{
  "n_layer": 16,
  "d_model": 384,
  "n_head": 6,
  "n_kv_head": 6,
  "head_dim": 64,
  "d_mlp": 1920,
  "vocab_size": 9418,
  "activation": "tanh_gelu",
  "norm": "layernorm",
  "norm_place": "pre",
  "norm_eps": 1e-05,
  "positions": "rope",
  "rope_base": 10000.0,
  "rope_fraction": 0.5,
  "qk_norm": false,
  "attn_scale": 0.125,
  "bias": "none",
  "tie_embeddings": false,
  "parallel_block": false,
  "init": "trunc",
  "init_std_qkv": 0.0337,
  "init_std_o": 0.00596,
  "init_std_up": 0.0337,
  "init_std_down": 0.00267,
  "optimizer": "adam_variant",
  "lr": 0.000867,
  "beta1": 0.9,
  "beta2": 0.98,
  "weight_decay": 0.45,
  "lr_head": 0.00423,
  "warmup_steps": 532,
  "schedule": "wsd",
  "decay_fraction": 0.452,
  "decay_shape": "linear",
  "final_lr_fraction": 0.0,
  "batch_tokens": 65536,
  "seq_len": 512,
  "doc_mask": true,
  "train_tokens": 357600000,
  "steps": 5457,
  "dataset": "wikipedia_en"
}
MLP neurons of a small language model. Each row is named by its layer, matrix (up: input weights) and neuron, and shows model dimensions 112-367. Each number is 128 + 24 x the weight over its row's rms, rounded and kept within 0 to 255. Numbers have three digits each.
After each neuron's rows, "fires in" lists the words (lower case) most often at its 100 highest values on Wikipedia text that the model never trained on.

L2.up1081:097110104174142148133144100132124099123157122097144095136112140142160143104122160099123149149158095154092138140140145134170139167180148069139136086099172052116092141119150160098107124141143104096133134093116116104113164162146122145141138170133152131121102131147126143156093146143110195130148169160118136141152106107125090195091125157085148128142109089094147154137083077143147117144129117124107111138113156111133142127172076138129157121181160134112142121113158153101114157121126139120118130128111139119162100160107135152088133144147140100152139126138086123151161126108110146151108130187096127130112155124119072114133152130135164127099112140082140164113119133105120156121109125160098111131147151130120131148102142110129115089137100122141123130121144118137140117134103132
fires in: "assistant", "space", "you", "how", "star", "buildings"

L2.up1586:092125153120167169150091095110136105138143133127168124140138162169106126162086151105092180119158116160078173133124153159078079120118098111151147124081104095108085110099134142176113120144160108159118134125122128109140059125113131130127136107108089095086098123140116104134113139073111151154163140099149125108079161108137121144143147131107155136152084101093131122121084123119145132138112112156134142154169113134138119119121166142114105155126154102121138046126152135153157117130128148130166143136155150124159144153153147126141126141115166100152123102136129119110082127122118133153099135190172113150134141145104143110111112116164099105100094123142138110115115171135152123121124145162113116152092117150156132146119110116110138107135116101130140147096163113131141135147139112
fires in: "another", "without", "release", "china", "college", "like"

L9.up570:100155099197127165156135142072122146147139156136132164135135141123129123096116102136115141130130127139119154177118156149145156139125133145119153145112141134143119144095109165106139138125090137147144091107129097137151104187154088145156127130118113114115129148107110164139137130076141119120091155096151143112129161094134103119121115089044148138093108175158139103101144144135121152154109136147123138090088083122129157117106124169132121139126132133129122137114148144160108128097139133171130111157145086105130092158122131128121199127144176082104092176158103108067119114117148136140113154132114168155143123126148151101104110136168140114111157083137139152169157176123153106165124108143140115119137061137104137142135119115120144110135139131108076142132132104120101143155119140
fires in: "to", "him", "his", "from"

L2.up852:130116079139125135125147148135111139138160126128118141150100120193146134150154128162149132131149146108108148128069105163104096082097137131137142176124139126168127164158180145137132167131106147149181133105161134108138129174134092180119118138112151174146150127133138136096109128155149133131093134108134142126137159093122168141094131107155135131101092140132098162083107170129110107130150121151126104138092119101149080130120141145131144095120115112162138087090138167145105104118158133133090102126123117133094113127081149114135155132116091142136119132153108115132121127052146129133119124121154103126155174135126148088139116150100119117121096098102078112135143143111125105110134116128100100132157215074147132130127142086082135142115120133105065140134128105153141125101074119
fires in: "medal", "war", "sapienza", "rights", "stories"

L2.up699:096094112181150150099118133153147098133126133130098097100121125133155101085141147116139140126164138126130091142153139155120132132142107126127103159135150168107147164138130131133111101137117123122146122076105139137127143159115119123120105097110132121118121143137118126130125135106113145104096146155079127092109161116116143117132153084101153139147109148102146130085145108146109139123130103136182121072144157133145147154121138120136154123183128115140127125134139103124098119073147116160098137151145099097135136111110113131142163137122166100104093147189098114134133108099175081145094134135104119134153143126138180137108187151135122155115115142121140099146135135158128114105082136118132103086162117160144161179179141100107153143149142173149150103156120114100124143137162147
fires in: "however", "team", "g", "observatory", "put"

L2.up1492:146094132151119138127157122147120082137116174139146121110163135082135126187121161101161141124127096148166160138153154133147107172121091172153134162111116096109124154130107098168165134142155093143145119125128160141156101170075091157152156121135119126140102165119110156135124153078148121127095164096116091138106145131151127111095126150158117130145092145156117035108107126101183141091165132150114120136095098125132145103116151074098096105109137119141106123147106119157135069126124162148132120149133132125156132180106120142146104150075130137140145118124138133110099106140131095085161100157151123116113120098172073120120142126121148086152116126133112162159109147115146164133111128131138109144115078097104133133130137123161125120098119120105186105132159153139113127131153126
fires in: "years", "from", "restaurant", "tried"

L2.up2:113121148167151107115158129164120141157072115152084133127110129121125131178137162124095137117116087149115115087114102090121061166085138110139114100079116122113134164135135128153088123135150110124102139102112121113123163071090109171147161110155138144108093138148122142116143133103103103112091110129113087086135123110144132129093122154124098121124138119138142113129159121127116203147107147150100147137109140139130138153122153117116132177136141137135125131114157131140082097112130103077104110175099146104138145121112166122146126186105139076134129144107128088109123129076112112118122111147106136110109141128139180121066157087104156132143149146127168140112140106106142143110121112140107067127132105185126091172147132130130129148095152097125126103161092151152099161166130152
fires in: "city", "seasons", "hong", "finally", "lives", "country"

L2.up1820:138138098135110133121124099143099127128146133113124111111138128121156103091125120099123114095119171127152154138154140092167125074105104094123120117078115172100144173152170156120094168088073138162111091158100151166127100164138145104123152099093089119131137096120147101177097122172098126113180155146109114136122137134184114149106124109121146119168149118123175123099125141159173134106055128101144117111149141130112125076160127160182138142113099137150123117119099072134126114143146155085122108149124129083163124164163113147138130117122118117145099077161110107141176143194110095112160160167087182115097128131112152116121135119178151133130118110072110150147132131120119129120119145144146136114120130114128144099118125123120127145146111141116165131122136142130138128157144118
fires in: "intelligence", "general", "greek", "figures", "author"

L2.up707:100127115149127145119118195137088222126151163134150103095157128121116157103133107114140115142144106163083118180123098091128116113115146142128144130092141162097112138134143132163123131139141143118133133135180128177111133157146138106096181161139161096139116115136110103115128122111130156096119164107128141105155181100135132079131126070156144143109133201106161098084131118101117148141131140120116155132143140120138145173119143086107105132160124136154131127098115164132154134132166098141111128157127153173136102114115140145139095136146156083074099110166152107163129123144079116084157128116113128123150153114115145129114079131131144125186123119073126142104162157119101154143147102121125109182112129080106112127083139110137111133104127090142155127107143102119148111152137136
fires in: "position", "contract", "win", "council", "league"

L2.up197:095114127108129101098130108149117132129126122137111097108110109130183113137160148119140143164128107186115132134135088150117113150160157078124127100101173129142085151132145109144119129139128139124133126091127142143148153135135086148133144155125167140154116128157129118138153117136078170111117165137098109111130138106112117125091122081142115124125093115116084135107075132154065136148164107166114124133118119158128142118130096187115163111186138148114164121140141120101149124109104109142092149109118149176175130167126133130125110114118109131130097100149096118158162123093166122132137122190101134117105162159130096082127123184144154118100135156099134157134124152120138182126109139121100148128143134136133146160160112100086123085126133110110134115136136136146155114153117125
fires in: "father", "track", "yards", "center", "owned"

L2.up1160:121131161135143160126147102107146134128138162093170089120118130168091139111139103078071104089099155129091150113119157095142118096136124158156159156128099085113114171120119156145081155143156125126132127111117138089123149121138127136106149175121084089104132130142132122134110106106107156146080138151165172086140115130111111130136148112107153127104149155114124184156104105143125141152112165137086105130147146092149173169143090161151133123115123134200142094139145166168156129133137156066092124137146100154141128117141122132128112067108116169174148104110151144152129142114104100150140169144121129128100138185110103089145074099142139118142102153157164111146122098109139121165146128128124125149082103122141090129115147069164128124130127106154147144109134106093111124085150132
fires in: "states", "indian", "queen", "indeterminate"

L2.up572:134146102083124106148147171090114134128088117111132112129121135140166115103115106160102123095074109147115133092087082147140126101137152123131138154125115131144143159120136151143138163122081113129136110110177092144174125143170151139138170102137127114115144139108137140138100118171137105142105161118143123140108114126118097131116133083144110163143077138131122113151100096160088114116175101122104132141145132130123146117128121141114101174161147135142111113125170092111121156135156125133098167123119153113150133113117151122144142113172140116114096132133154119115121141111110112171110154159157097132095111140077114060137075127107126096138131123132136113128144160151121144116105120123118151109072117143128089126151117127098140134109159155127124152179168127104147122149080092
fires in: "released", "mi", "remaining", "loan", "ratings"

L2.up1263:090147137171103166130105131123107153177160136131153125143125135058166148101147109159152108108088133102133123134107112120159114126142144148143107157140130158134101159113140156098136135128100120116151132115109170175132144171083082058091103123110171128071133122113116151156102129098135121120119141071163133127098144134120091129104123132113149156135055188074162139111156135120141124129094117130183100110155114108134171117159142108105131099161119117119106154088141119099103172067106140130085138121110139101155107115106135094152166139101127120129139143141134101124121135101111143149089188156117119129112122143124147153096130150143108151132107132101142137122118134139138132122160157123156117108131122103141110141126173101139135113104095147149132140149141085093097101148104124
fires in: "age", "party", "information", "instead", "range", "expanded"

L2.up58:112156159132129155127136141116147137145145135137146152133152119132131112078148086121089123103082122095178087098106118083135107087157101129149140102121156109140081116137119121137112122145120110116158140146111157111147127133165123100158172089068113076104152135120111156149112105098125097170062147081105121121069100119149165172070133102088126139151100148107186162135138138143133129107138133112130129110088101136131158101126142114117119122158152157134140126080124138100131124119114155092144144160125100123155106119115124132165157156112146131125100151170164129165144139080077134137137168120108109140113110152156139128122154120133176121118126129168126141099156140109116159116171146164169055183115161108136072147116125127094158082109102141145128141119072146105150158120133109
fires in: "team", "hms", "series", "sms", "year", "expanded"

L2.up1836:148105112123131143138088102103158122152119153157135129115119120131107109142115148087141104125131150142127101121125127139130097150128118146174128125074120091139093173134145119163152131137122107130122150093108130197151142176072126209174132130147115113124098098114140138128148101115140101111147136072118156099080140123152072126118128118095144180125152104126148156111136135146170127114133114136096131151110127180131086118140144133115131105113078111151130105123148095168099113131143118081115088151125129135140163103121089114127151124137129126166129076160097159124147125058155127101138111128154165122090119110104130110105148083129140153117091132107104173141147089138141127143165102106152119105136120134129102161139127075158145148145108142126110124142140181154159144126131131
fires in: "series", "chinese", "earth", "pen", "mayor", "dōrō"

L2.up1338:098127158153135146166162108127149097087151138106149089139131143125145138122103091132107099120099130110130108091122170162179104132170121176152084119169113132091140164172090159134097099126116134153132127089166114125131132077133143095136133136123120084129094129149125103121112147145091134141084126098176137081109131108128148085172137160142126167117122107119094100139136157136160125102086104131133137145147155093124139098109106122117116124149168187125109088120138123211117103121137138125146123137133134097154136119139145155158135122135110109141137135089167164125137133088086150163114159105136143133127164165148167086112109110155145099157144140105174098095167153109138117127094116140113150158138153113124080130176093082106121130156101122170140125109145094148145130144123149
fires in: "left", "boletuqo", "angeles", "language", "california"

L2.up396:150126129146118125129167165097129068144157083156161167134147165144103123171141158133117089101141078123171144127123114128095119111153076138131134138116170107141143106124145123166127111124152135120126120090076152150146125130130129134136133089090101108144118150138099111151115136093163130115084172143097126128120129101123118159081131163140137105103105161146176097149145128110156136176081121107107120187127106101132127117155156142135106140101174156138132132121105156139106118125108165118120120118132147104176141179119149120162133123106127082085132149139152154151154107098103154108104101135099107150091117156162138107104181119100103105081114126134146105082121094124133105124178167148135105143132120097114106106127112120127158154121138138135144137117091144109101130125120095
fires in: "france", "eyes", "america", "operation", "owner", "eye"